MLP neurons of a small language model. Each row is named by its layer, matrix (down: output weights) and neuron, and shows model dimensions 48-175. Each number is 500 + 40 x the weight over its row's rms, rounded and kept within 0 to 999. Numbers have three digits each. A neuron's up and down rows have the sign that makes its largest values positive.
A block is one neuron, or neurons of one layer that tend to fire together. After each block is what it responds to, as a language model described it from the Wikipedia text at the highest values.

L9.down429:477483475488476496511486615511502521515519487516501542432488477529539509481564551529519528497443488480488525545465497396483446516560533495463517494496446493492510534546512505513537485467487587481482491488499469517502427512452461509449477536557551510528437466533416579490497483485502486501537554510453490494496498450499498480498500561490552641463536513512548524486490470553456500399403
Description: Forms of "to be"

L9.down228:443513493559543519481449495535510509536537454534559541437495496462459514497502521505410515522484501443535535469494448582489523450452487523548514470526532457505522479524401526508464499507434516506496494507424491505457537469510516486506494540563543399435482528513544536491478535523517565540606581517544486490529494463491508514561614514522560468484510560510518517526501534492569555542496
Description: Mid-word vowel–r fragments

L3.down30:518556468497465491500456535565484437464496469453505448533522474574537484490482539490519452445531520499423438560465525482486429497507471536495465542450439476473494470474512496497506572475451588452520465568519488536551427430481492533552398561457477459557430421521530492530508546510513534520479488511552456501433464474490441548555450582442445551504463522540485461526478517457424495471480
L3.down32:590556498452509535555517496512472416475492481534507528535459564503457422443479482465555532500492481564517526511514544534470507457488515436536498492515420487499477526512440521446463469456507483468479343548481472538460562479420488496518487528452528553517419436494530483436463480522533489532508506468471497476490497516516535449532493392476454553519495522459480486509568518485562506479505
L3.down80:565478504495476528470532490496479569553508495560542464477475444505569549542518525498547501549485496543458485495463552370565464508488540520581487527513477495517493527510453523483496511422467520489518499463551357578487519536429531517519488487516528474516562515445544499529499490442495505510538501448480430558484503464485494515469476519433562537481502511517549534507482513458525502566540
L3.down99:520496574499514512507452518488512406424503497497517500508485552452545505511557510484545410503455476466489446490511429419459530488477473495520418468576431535536465458577488533542540496492572484567539484495517467474523528495495519514473454482515502417505535519523558578490532475509583510495464547516493450474538548456513527447529560500542506502486520446536493455540547575503513495508475
L3.down130:522529496458500532511513591490470433481477497524554465437504454479526495509495567452532530459463483481527491563451521525496481458583484455599481470523432533525460463476530494471450553517531465468451411495462513490442493591410486526487604467521520529481519522525498454533444477508526493530535529482455480485542570467520507462547498455556507516530466464522525452502473512529541528474471
L3.down290:566593506552506500519596576493472509455438515461517559470517481447527397566491476551567487450481532469485506563488518486479514412481526455502475538503474543393451519481454471489487460502421457480456454546507489540463531482478460542589497471433499588550441464473552524470498482468523465549486475512516475552525522511496535476531471462524522534522525445475470524570565443498457451467445
L3.down359:468509592489474427464492491570479549520459478555568544455544517504564505534623407486545473512484511518515460451480502439474502538490512462533514470595508443578435487496394531548470447517529445526499508509544484546505445474417437512544557521510511492471492530483478581464480496501516461447472479474536485510523470450527495527546489527447538488450525464534480477544537551485523562518477
L3.down377:533465506500509452497513500479512539506426514490486595559547491548496504563563436466548512498501478530488461488503545449519533500460534424444467460480516447502477527454498494537514451415531503423422469459455489516412422443466479477531466465550550514526412449460559575508373537510541484449505408484497421462580512481498447543534466492445455489571478418539524535486516442564467517546535
Description: Field nouns and headings

L2.down87:523564483545504527483547454501519511520520450527497508543528488479581396486667450522568467517472455479487420507464515494475561489531426494514492478499531470467614465511505482566448505552471433518480524525482452535459471481485514482512510466487525530581533549481502476529517555554414520479506524503488494519512545492480467503380500490459527501532494522521479506525466475557493543514588
L2.down128:467510417481475529546525474487455458436545429539547457431477443522537455531518532520509524485501510426462520468516460493453456474494509493467490404611454481509485487552464552477470514516537551509526468528441516471478496506507505503492520442420520501453536520496500500495472471505508477523481530512574475535479530524552519519481472544468486486481538583466535517462498463461477475491557
L2.down136:540485411520512508543463462574448492450521493477450530584542464544524524513507480443494505495429452530502426512503475485502433515495558489544512452530455524448511484523401573451545467559535392509491584535476570452436533410496421516484454528471475470480574512524509423520476480473471510530530505486458447474584507458515502517465460460465521513537478482537505546545461427483453497464452
L2.down148:590492531491525579480500513492479445489507466512515553508556441573513490515444436511496512490422541478503522475478466522518527557524630541468562512512499515446474493461470582431479487510468504562512466570476506444533568505465536507506440492424553495478536497509539561561525528486451547462536520498501501455542553486547463500589514539494502514530545521530484536514443442439482478531426
L2.down209:550460477519490423482591438498460472442473484486504492506516483485534544508439501570585519570417483554519497487559537490481562478421479499479519458549501463400454501605451517569476508458547543524475483526471481467525519501547503480488540513538586498538523567392528544542470499450534606520472527494454523510509569534518533451545541487521425499480478515464512529471541511486515470544522
L2.down237:485451562467471485499522534492492507448521457581519490502529476509419508491515530506580550594493525437453475490446433444502488543513539512466498524502518484440510485427490533516532507434522483467525471504445484560487472567558481489523452527456513549477504465495482511488500503491519542460537519476484445461481524522518543482458459514471546535538463503480468540480483470423433478475491
L2.down252:485461526494553470552520450407487483544530486522495467526541469505527554495443482542478507501510485608506493498531546536545512485480436498381528498511516527478495555516452496507512483443578518499474456510586469541556484501471498499519530490509531464478451407545522495542490545536523532433589535472404567470521479477518476516476583481512403507511508538500543503505492463564602497539500
L2.down278:519515488490500595523473435549466449532545650531487525547488530441519511468415529443487471508514475498518549522577520497465448548511486463489466451479455536531439479470492479495524474583510462540504514527460536492542384458490527548495571519580588475514548544523491456496500545528473552532482573498480487505489542514518480454545487539567493495458537614532514511523532477482552471503534
Description: Coordinate and mid-word pieces

L2.down30:513486565480525538519498596564536497513542510507559426522518540427513446460525472515515513501415575478500539523472570510486473554527524479530496546564474552534418471478460512548422457517504522530491469507481520512482488478507515485419574526490477464444495540572544491554473559513525504522515497514469516497510539481454570513454483447501454529547529465538554518509510476515495507474561
L2.down174:547495485519418559505500447527448513466493557575505547530510548478479530494509528493481434460482558444557529515506560553535549484468476487544451460471512548498553600488430525451518482552529542528462513477472535464535551504469487474393521481539452428572584522513423520480493449437466542390555465529480501552522462428488516553520480502536523522527450503505502443458410512465561464481552
L2.down274:541437471510537500516460555499492485486544439516457485461562506548534562537544500416504482501446485510508445434552466509476468529514505450473484469490410484556505529481449427497508499495570468487461412509442526489458470486497494473508493425529511472512566421546542538456476488551490486533483535516521456510535575478467387521519464554509488498455514449518476510482475551536506438491535
L2.down305:566449568453464397513495512416489567486494492438450528519541571507518435507487424455524532546542470542518453463518482466498490441483483452531428553494529410507542505490462472491532490476486483429476554465497565536469465464446474449546484524499513563513528566526525548493475453470541448463463509537433495551524454535521501465517464523488509540459455485479523543577489493561481535484529
L2.down347:502578539475504481452528492501488449368548438562522468520509553528432443552538595429555465464436474512495553527477545556522545520522501490494508543456480425520502473500532526520505544470491475472439454551444533464447461516491539516489520482525513524577504461542558529562477542491526523502530528513437509477558534449485508492512494425477502498549527512536539441484525514555498520407474
L2.down386:574497490532475526520571511531456557509555437547461487458477459535548418503471544447503530535429525497546446435442471533536557504530507488469535507544414436554450481462464424466522503513442550519496481490507517471544573478494536461507491496454532518567476496551503522556510521464500486513528534477535467450487597512521475508514518475486464481503532447521541498439534453517529461464522
L2.down416:554486526529477497522507482493527425581480481527460495556544526500545439455543540510505523495426514475545509481492508482466480520504467515418482463429478523521446485479526541507449463489463482494460452571408497508545469590430526513556504510503470501483599459532527473522575535470493483525476576464450562487532486480498482428554593564493565510489505496477467449497472547480482508502481
L2.down431:469457534395460474477545516514463525459547510484542479473552498517459516457484547484453558449516484492501521473412519543542433485478518471510498559480545503505493495547550506565461513555470459481529506525483556490495379495509473518473440521523488456497565480537543546509526509548534517474432490518490543600462545556493538497416459487502500521474515506516513422513482505477462524432500
Description: Word-final "other" pieces

L2.down4:447467515477509518484495525571403559543478524469515580491524515486516498499481470475451433476434516533581466442492547542484550509481534437575471544544462529514477407513485486457488488529476436512544476518461488488457448494516518534458488479507505565511486520520522502476543491441499573558486560489516556471506509474553471456563537541489528491408525494511508505495486591489524504494477
L2.down49:468518486513437486486521448455519534453449471483452470473464472485444549449619577556516515519468562477545523487503489398511463464512472494545529479530499558487491532531477488497537485521502446556469449503510483479496467524444490492503480457493513564497487544534493470477526508509486476432429493518491464497493610531538477460387484473475512495534499525446557481487546539468517418465518
L2.down192:479553509559495534502475608453603511492476532463478479449491543510506449542515537472582555517474532514491495539458442555530495495539548452480547576509508521567475456528532504475492492477557460490516529491461564443446596506551537457559498518513570487520542532473528465520548522484525493519513479515475480472452554582484528565559493535492482520483563477529470507502518464484476504512519
L2.down211:503455586499544457478462481534494503489492479486532450448554533476482471511506442498663563548558562472486562500546525519491538506506553485447484557506450478480497484523528565450493475455459496506450579491492545529472491493483499513547486501478459448515521428572526484498586510489466543489585459487413507439512490460545463534464461534481536530514562445494528464517499457495494483470541
L2.down272:501529519446399505535544500500539500461522490523508452496511485499517494545589476490571488493537540535526452549460494516444474478457525496471520571532510506532494520489463555487517514432524526506519534496473558436460587541515520472570458507440513535485527485510552508505477526539483524509557511448512513472508601543554462519511483534518510516512518546441501547454505440442477502476487
L2.down388:433467473534446481450542560540508518533551532549502537538492466527563499490511544513517499470496537487482486457463486476494454516461614474519402539552504526523470487579473503460550463434515453532467423491469502468503584502519539504530512508452530528532465519526460579554528541489498491546500456501493544488438461427519539521551442538462531496522498413516531543455451488576530501546439
L2.down405:529501554519563534457530511463479579444514477511507486505440520488495441463460500475495458485414538405544485512496497499494468479520524468574501503565420490504533495486512482461444499445534546534452385517536528495476457441446502516524546530438477475500512501525544508538504549449542564498525521477483437499529431492538441507509508482529570467575473473503460530479463564468500522482514
L2.down424:604531540539472537491570475511487569535444516499521416600560523488501462483567467518553574568490535478472540519406455488622517511461518416512506513517479469539473488434465459381495465482550459571525463480533489542451569493523532473512526476493504492551533426542525473509481487495424459481573459476483449531493544520474438486403422504471550500547486503484502473431466465488529496517541
Description: Word-initial fragments, mainly part

L3.down53:511531514430478496441484556477541506420530395480459493481502451526451492467479589493507546488530452472460487486503503414553462513482529490506564427490487499472464513516465523554506450466444511528520505495499506516532515567508465461504455423454492466441449472500502453498469537566522433462581504505423386471483536465496624503468480518484449517503534445550551501506575575394484578501503
L3.down58:546500485469535535487477476602555454439566468531536535489477502548582545581508444460462430506484461531434485492459513504504429509422540468501491523578502553464512524529559585486524508481501493561501572526542465463492501555549510529471504556489491431469548533503530484472456513452488564465466539500553455518544429459518475529547491578493474509489470433511535549453527521536516521570507
L3.down74:480500468490552413518531503482462480435470492510528468443454514469489555447505517481441439506510529525518576501527564528542442428526494552556492540471546549509490405465494558490455505504511457529474540515522479454504381478521526489406498524514507437528594516451433530521543504527493483501491455527520522534465534372500492512439544479547524517517471515522486421467469467485566524477493
L3.down118:508489498546573525473524451546478487398551462560438493466509495550460520495570582441464417513486448526488487407491434574502543543507500540557505517470538569492519528449500564501515491473458503485466506517456493489581492495561528471473459466461536534463497435457498499497534530495519574575610519447459566537465530478500532530518535506508495512568515504439512468442541565493470541466462
L3.down132:468554513571488523501604483591486590502504554494533437472521476521491442392485429508548484479522500529467437472498493512503474459528443460508471454529444504497475474518425557516480487525503451560502469539505471481513517455483498482554466450547477424458486485502501469587474551484493481544524479528485497499527563463485565532484515468537524489507481473493533451530535544500561516520444
L3.down133:416508456476503498499460471521536490480380534485467468533510458483508512466468489522461456424460513526461403467582458453536527488517475432444501503583448518490479593507494439494572537493506541583474503568571514510585493558433509477557527524498470506479444561491538443499448458494532511507422440523502533501460511494517507498519552491596464490492532447476506471501503512528500493565502
L3.down148:537412491431496583539457540527547498429516543536468508484462472496446489534559563461427463466459516458520511494560521438509565459557450476483522520505449543499456480552443519535479429476484493510507496516474478492492452437470537486480561458458528486420481489506502498567472465537467478510490502508479409460540539492497561515482519546516510497553500455559528579526607561534446536516499
L3.down234:538504473532482511533446535510551492498502460499524532502565491582458473455443554565548514598480515519489479518537527457517558492487506514463509516499498493497506482518510496488391500514394521494471484565480479442527511503494528506501536496523498539522425478537536499441499561494531472481495532524539483485528572492532487508472435434514429492502599501442489452598530575470584545466553
Description: Incomplete word fragments

L9.down355:515478500498556584527538453465517520498553500509514463481541390521559606519541538453498484460511514494549555456542496510591546436523490481509615477492497493506448497454547563460488540579519569442533480454522480508491450513479509463436549523518424509555521540542463517496462481497505517545477513515503415511514480565470491524561555529454449461483484427510500488526504495492459477615465
Description: Geographic coordinate digits

L3.down7:434431532552484522500491548543541510501559489503536457511484496557532536525464454529539496538507500445407504494430573474539521545483527509478527537484489547600523407565463578450552515452593503494521516483500455505445523537490500516499500486480489487548573493447533530513481496512482451526481497461457524501506527540504574504533497393481398505491491442503539501464475479657454472476467
L3.down33:585506574593436480525498496462447458474469497491490481493497430479505489499498494497494529512529481393497504495591494562547527576538472528406531496438511475516543467523485433490601423474527536552448578520555427536490500555570512530532519519531497517551412525552485527574508487502472471497553485484547528483503467478500493467530479519568518473491556452497494538481525443517538506503543
L3.down90:527458517512499464468452480456441445498481465531508483546530523482560490493516500469455492520455498532497525510462449568521545524478540520520479551524448424477525514548533522510536479472506626566544466504581557532492397508455502465514528515493482487503495444474498485468436485480521518520537501478457484505539501534513544509475497473488479525520568465514424439504470570512496514417508
L3.down220:473474558522462519484477497518469535481518500554611437553500507558526466505596476465523523546504526582476542463473461571488520507475520510554514482477461487538532492493603430478494535528544536528523539474549463477520435494504539522468453546564490487559482472492525526471524516387434467510514535496434483552424535524498492483548475441525459495492566444468521482467585571530470522482496
L3.down317:455466504491451541452436548611484539468514489517476436498483488507450540539522478510408516471551457484487467430491492564523519517528428530458492506481484478556576460616527487521510532455558509481551561495429541512407493515540512453479459484593523445462516459543513527522480558484434431491508552500512526477465480514481551533508525533560433503485533500479538461464499481592421559462514
L3.down337:579495531491549485550454507541502457428480534502551504534538521471506457543495519541482466538427476529462477530504522492456571465488444457567602528547509475406562518508476468538490512528434476507422521576441470509493481471549537468439526438469503542521477536540550501511531493503548486517491426547544492468459534497483468486492478469483494475490456489550441486478535406438530472499490
L3.down339:435494538460503504498537495529489539534472499539535512422487545543466526419480505433525539613517519626545514528494494616509471555556465585434542500570495479572516551491464483519531404575547457525472511503478542489481449468482432481476496548472491499444464481435445519489530549519539493493523468456460452483516495498487483448573527498590570504486582495449516527492506477552509556447508
L3.down366:503457491422477476563555549508535501499570465461504477561556500528462450533547525519586546519549496558476560440558529506494470503445551512450486571526549437459521442500462444515502436510510460423520555495447486502484560567488499550533432530492487506500483531542480518508523531451530482506434508539519493534498496511507507507553516580571431471509562498457529526574419504507497449442420
Description: Copula after subject

L3.down16:501494438532483512496437483505499508506502516539557497563489449502508503478507486541452486502459508406392524520422452467507459440422526493502433525547427544594449446536445451481458503496453428480572519459464453548552526512502484477432535494456524508493531560520463415460446501619420508525504481509495481468476495535503475436485514498507461515528552480502479454459525444470535471498479
L3.down27:567474528518551482558539417533514463439486528444526505532445479447474535527440466519524516482420475435476556512510456498519541467474504475549517429537403460541508580499456514498582468532491493486504561542550574472535526550507466459509564483546534448521512524512469444556507513527543524443514543512454522495470555507489491494472478500505444482460530518466547481502464508446541466419476
L3.down63:523463521530471483518471434535577522505540468433551506413484558497505491565448434531498483426571441486473462542501501485429543540503549533525553469503585487510509536409476471470491496516573536426528510535531533496478483548463429509494526434460465474472505453519460469472520494561437580480533498485454502489515531489515550563434526472512523496531544490436518454483433443531530477557517
L3.down64:497429531520578471471495491491523485521559485471436563497509455504493462441514467450505435462448522458524504500539456484472524482524454491491451444555486419525498568518509481509516464553519407499551573465462549499457563435544489491505500474420543425481479515488503450495516524532401548519544463489366562463483501494541528489530476518525458500539500533542491523487496495486502548523479
L3.down152:439455437515495493495516481561515494520471508538485455456500591449488444511569467514455438501524457518513504513511503453495541521521581511570552481523536521488506599522489554470472564450543496495515513476516451517544453515525518514510500503548510588577485577530481438503510547476484516475508531438495531490470479443514399495521483511447484492453475498485519484442526561522522546550496
L3.down153:526495479479543487566485462558441489483557534572503515422482540468503411551566506479427518481535465564493544493511503506463560487566419505508481541499472513542517493486510539485504520521438429490543609576512484476478506544507536521532524538516521487495539581510435468535487491531471509525601553524497468523490528461528387539557512497488439494507498554499441533502414492480478496477519
L3.down246:518560505511521495486539508468518540470519512427490487443428495487421546463505523511486496439499487483496437507565461436466499499484499506490503485533455430513477517505412432536539470540476459457511555537550493497521463511515471474549462405570487493481444554558449505489486543465547528492500518513531488499511476483434513485463510503516452512482437516563496524524492538470467497506524
L3.down343:448488499525451464507493583553535508492480514445560527554505483413528533508511433545448521414492518502485499528503482524530540548453491446411542470470454504478503521561440449522488520469492504484499457552623467545547486492480422487534548482567514486541531458458467537496478524607530537467517466506529429508483517505523471521602522479527518487491534465549524471537558520541543474547499
Description: Place-article boilerplate

L3.down86:523484463424556561516453495458474499634592438477568584460509518508525498544470559528451499533472489446495453460537487602464471484546512477462552528524570457443516494507510502505533439537452558513463514483454594517473533512477425484437536466475480550540466482512508493467493434469534523529490471455540404427506548499503462508483595528514494471512548452506501501480482443519512490480440
L3.down188:471471504516532472571488462541518516495507448611566508411507519508466531513452458426460509573493513458555453472471441478490471486513511502509518532483522480551501444584501491471454484520514527584474477475493489521443513516415435479531500491484516503438487552523515562495486474441582530490550534540530412494541568531586488509611476439469504520487485484538443466524514518458475482542595
L3.down237:536502502504498459449495536531463561462500419540491465473497449564474468500534539516427583526493495457531440457457440463462474486471492510469492534476490490544467464514505437521550492495453500495481517530468526515535442421495517473553447532479515473538504449501466669503516535487525515549516525533521421449540546508549548515437500515428445492521546420475532518479526479484412462489494
L3.down319:483509498518530487508476500416514502528435460491582499459459517457410497422498446526474455432428530424458437528455480448512505496491546462486457554506472533546473428583513545548504455580501506519533501546477498530533434484499456571498518501489526541589492491537509523490476491438492533492421492504510491503462577476483485482532571529471502491517491514598447542524499504497460405506595
L3.down374:512531485453505554504457546523471535451485511487490487527482544475526556445398496515436454589474449529454496476462422429500454459456485430553528498518452495487418410458443456496480530517496475518469445479458518523533466480543503497531483434505473453478525520512489521504532492487530558500542490491473505491450542510447437448506512556538495534432482511478503431445450534509564497461418
L3.down379:535467436556530504476517546450585589496473462550532519527490478527504526472452549519433557451436493570464481497523475571479493569536516466453509571455501517508477576570493434478448519502444485480500533513520442513488517524483499485529499455506474416526470448497515519526418567547484504448449494502494561474450450519460517467550551439488498482452492529508484493565488518523500486539556
L3.down406:488481483548472541483507499476508532439559481514393498537512562584512557455506544457526468433460488555477520439516554482505465516520460480479490534487471539494498507509437506556527492524473453473494529492523440444484548457478519509525595458426524502505434485528533525543502602540456449548510580527504487493469477460522496564490447511365520484519427496598513476482546566503513485559508
L3.down438:503478521519492498440375590472509480441553492458461462542489538535551529549533568524485542508474462482464477432554476458484537430452544449458474479457556499424496565532556500548391484499587487473487464507483508472462453487472538426512455403500472542595482417530522515480542532470550455467479477567499474491541499549493477520506510507605464491470460410456487502462462516506404462492498
Description: Word-start fragment pieces

L2.down56:476532508417443496472502429510500506446524501513466560569410516518452521525571500612464508513511516516522544562510454479511499528447488526524498449558504466447612492446602524486505535499512595458485484486566507459490459485510422542466494443503499493507444455486463471500513534456512573469597515436515472487459553530478469516547426470521508505458498567468454470481534542481460495530532
L2.down75:487548574445407557549492484480466499481500547511553498464553515466459533511561447438602549560546588476512538486442492534488549489507476527477530529534498506515456440478466499451527468546535501495525582516484560488421508523553539464513512518496521516481548503492531467526554473505488520495530512497458524479542542516544510483512472516484481491524515496457572493514505455464448523495445
L2.down139:446495504496484476469471523554562493455514576494505421513509515481441452501584459485517521487490501583519538476489454513542536501486504492554526497477470451523546493446479434520531499492524507549480451474460486482489528520474475480453485546605519499582443526495527489541457465478397453502563553429427568504470494549509476495536540468543460532508574457496552476449537464586547555474484
L2.down168:471456625458487414561506533529554453528513532514556531547536538464472489527582446472526541554527503578551507559413448459468522545423554540517528525504552459516452405499551503508473500444529507484505498528504511440426527527493523500513490516541525560453493536542581495532513495508551535491560511467471522500495588572507443511519490490535455529531496541482567615544517528449463492472471
L2.down233:477602470581611460547469497528481467495490485506601483529484367544467507545537421497493498471624455477566553542543510475551520450484492465519486516473533482472556515428498467481539482484451494563443545515516495481511569490542450509520533518520492444534471579492493496484530496509540508530507488480439490485515427472515437533572557502491511492504501480495475469451491496508565453451491
L2.down359:514425407449503595518499554507482555482517521530461499530501461490502475551494460546459489480488492526505520473481521541492500465499482509447462542487460556561517498572489501504545505436503423483519452493492483436502532563525495515539475526538468496490498426497490549545545582504557480496628541488534523487501557464451486513502485567491535493492404474479431483503489491492498504543495
L2.down398:458462540477489428428476477573486502431601462444415421488514490481485565586525490506530546506503483485455536514531485509508513519442534527526522448445553505491528475538531518506558551467537530542500520508519519484491548607499506476542466453514472538496492506513446515549505472498454526487568447491472450485501477473526563505467491468566531534501500541551491524514551534433464520548540
L2.down432:522493471468534446491474431482475508501514524439487436554512446614519473559480560470490513493473473546503500483591467527490490519546458509523509481500492476452529471491526427532516504538503532508538511496452482495448466487546612483487408432514520473509457520496453464459516498513464577488476506481479585512457526548472512478473498510570488516472521553523452450525509570568559543529549
Description: Copula after subject

L2.down89:560497512551488519518512483448529607475483471444468465481518504484547469522506503478619581447467514472567506583471494509512445475521498513525565451484462531439467474450463527446496462554538512540472499446493546512507609498520469508448541494431522518490474478492524443501400466523529488507514455504497514484512545499540519523498444538456584456501513534513559514515498424465477586552450
L2.down145:546409588543493477500516556474522469527506497463486425535590520490493486463440515511487497443546483524505515560490490513495502543426491451456589550573484576491478465489446588493532501491479511474501562534524446434470444493506459539504425487496499510480533467569583460508525563547454529542525528450525452541518525456500513528529472508479433526484457489465459464572509454502456473561518
L2.down254:463494521537460484510520540428530432565407466489481483572539528492565542502448470593476445441511466430483538515529537480487522522463458504547485470474502483502493478473519535497498488524466573471525487513486544485455534509461564454539427436519513495545462439514438406481448518491509428510501460458457452510450529527477464460506457490493584514425477511516440549526513409499585524561478
L2.down282:494495482474467520473503539458500408422517475465416497529526453527496419461576520476516437556440456525483514487507535495543450483552576519511540476602465513523501480473515521470466529491433430526487467518472514538533537523480519520483503496477529502519461478512430553583515476443507541523519512528475500505545557488402524548511533573581560476499490465474487469464507506516445496529428
L2.down356:533500481502462513507389539503490475531505489493437504519502428493519480573571520522553472503498454542437516520475514534496453513429548553473545465506505454450448521464485512472509537488515516504454487520475550533440532536563480518512482524460481497537517451563512544544483451558532490533462494484496450519520531485451468524445504480479525493567421486506475536590461447513491461507477
L2.down358:505548508519439459503519525432569485487391494382510473424497477523535495496487498441534506444445563494515436556553509491492486551482528482497542492530499469438529530501541486535505478428520508493497477511558557566516463530465618523508489530470458549505491513496496484490501436580564509522477473532482497550439437503528487435543472507483542503496490486540525533554541512479518490511549
L2.down396:533529494537491517490511513501415512452519467504515470482448440471559544535469543538475418508539492448533523476443496522503478469526478521501496473452460542467434467523475464509551499505517505419470473526439516502447549499516432459400507471440543548552442526545474576533445508551468440514485519492539475439461525451500513454525490598414480494481527491469481507501544400580622541501460
L2.down419:511511475473412423488474513485505534484505522431464536442494508536486475503509504481543473488551445520477478561495517455454450503541541466590456544490496443537476517477493429493426550493479469431582418508554456504529469450536537478458494452437517503498469495544511502462516486549534503463478496519512559503408531568571521451467487535453402518500560465423460452454551549535512519504527
Description: Word-final pieces, esp. music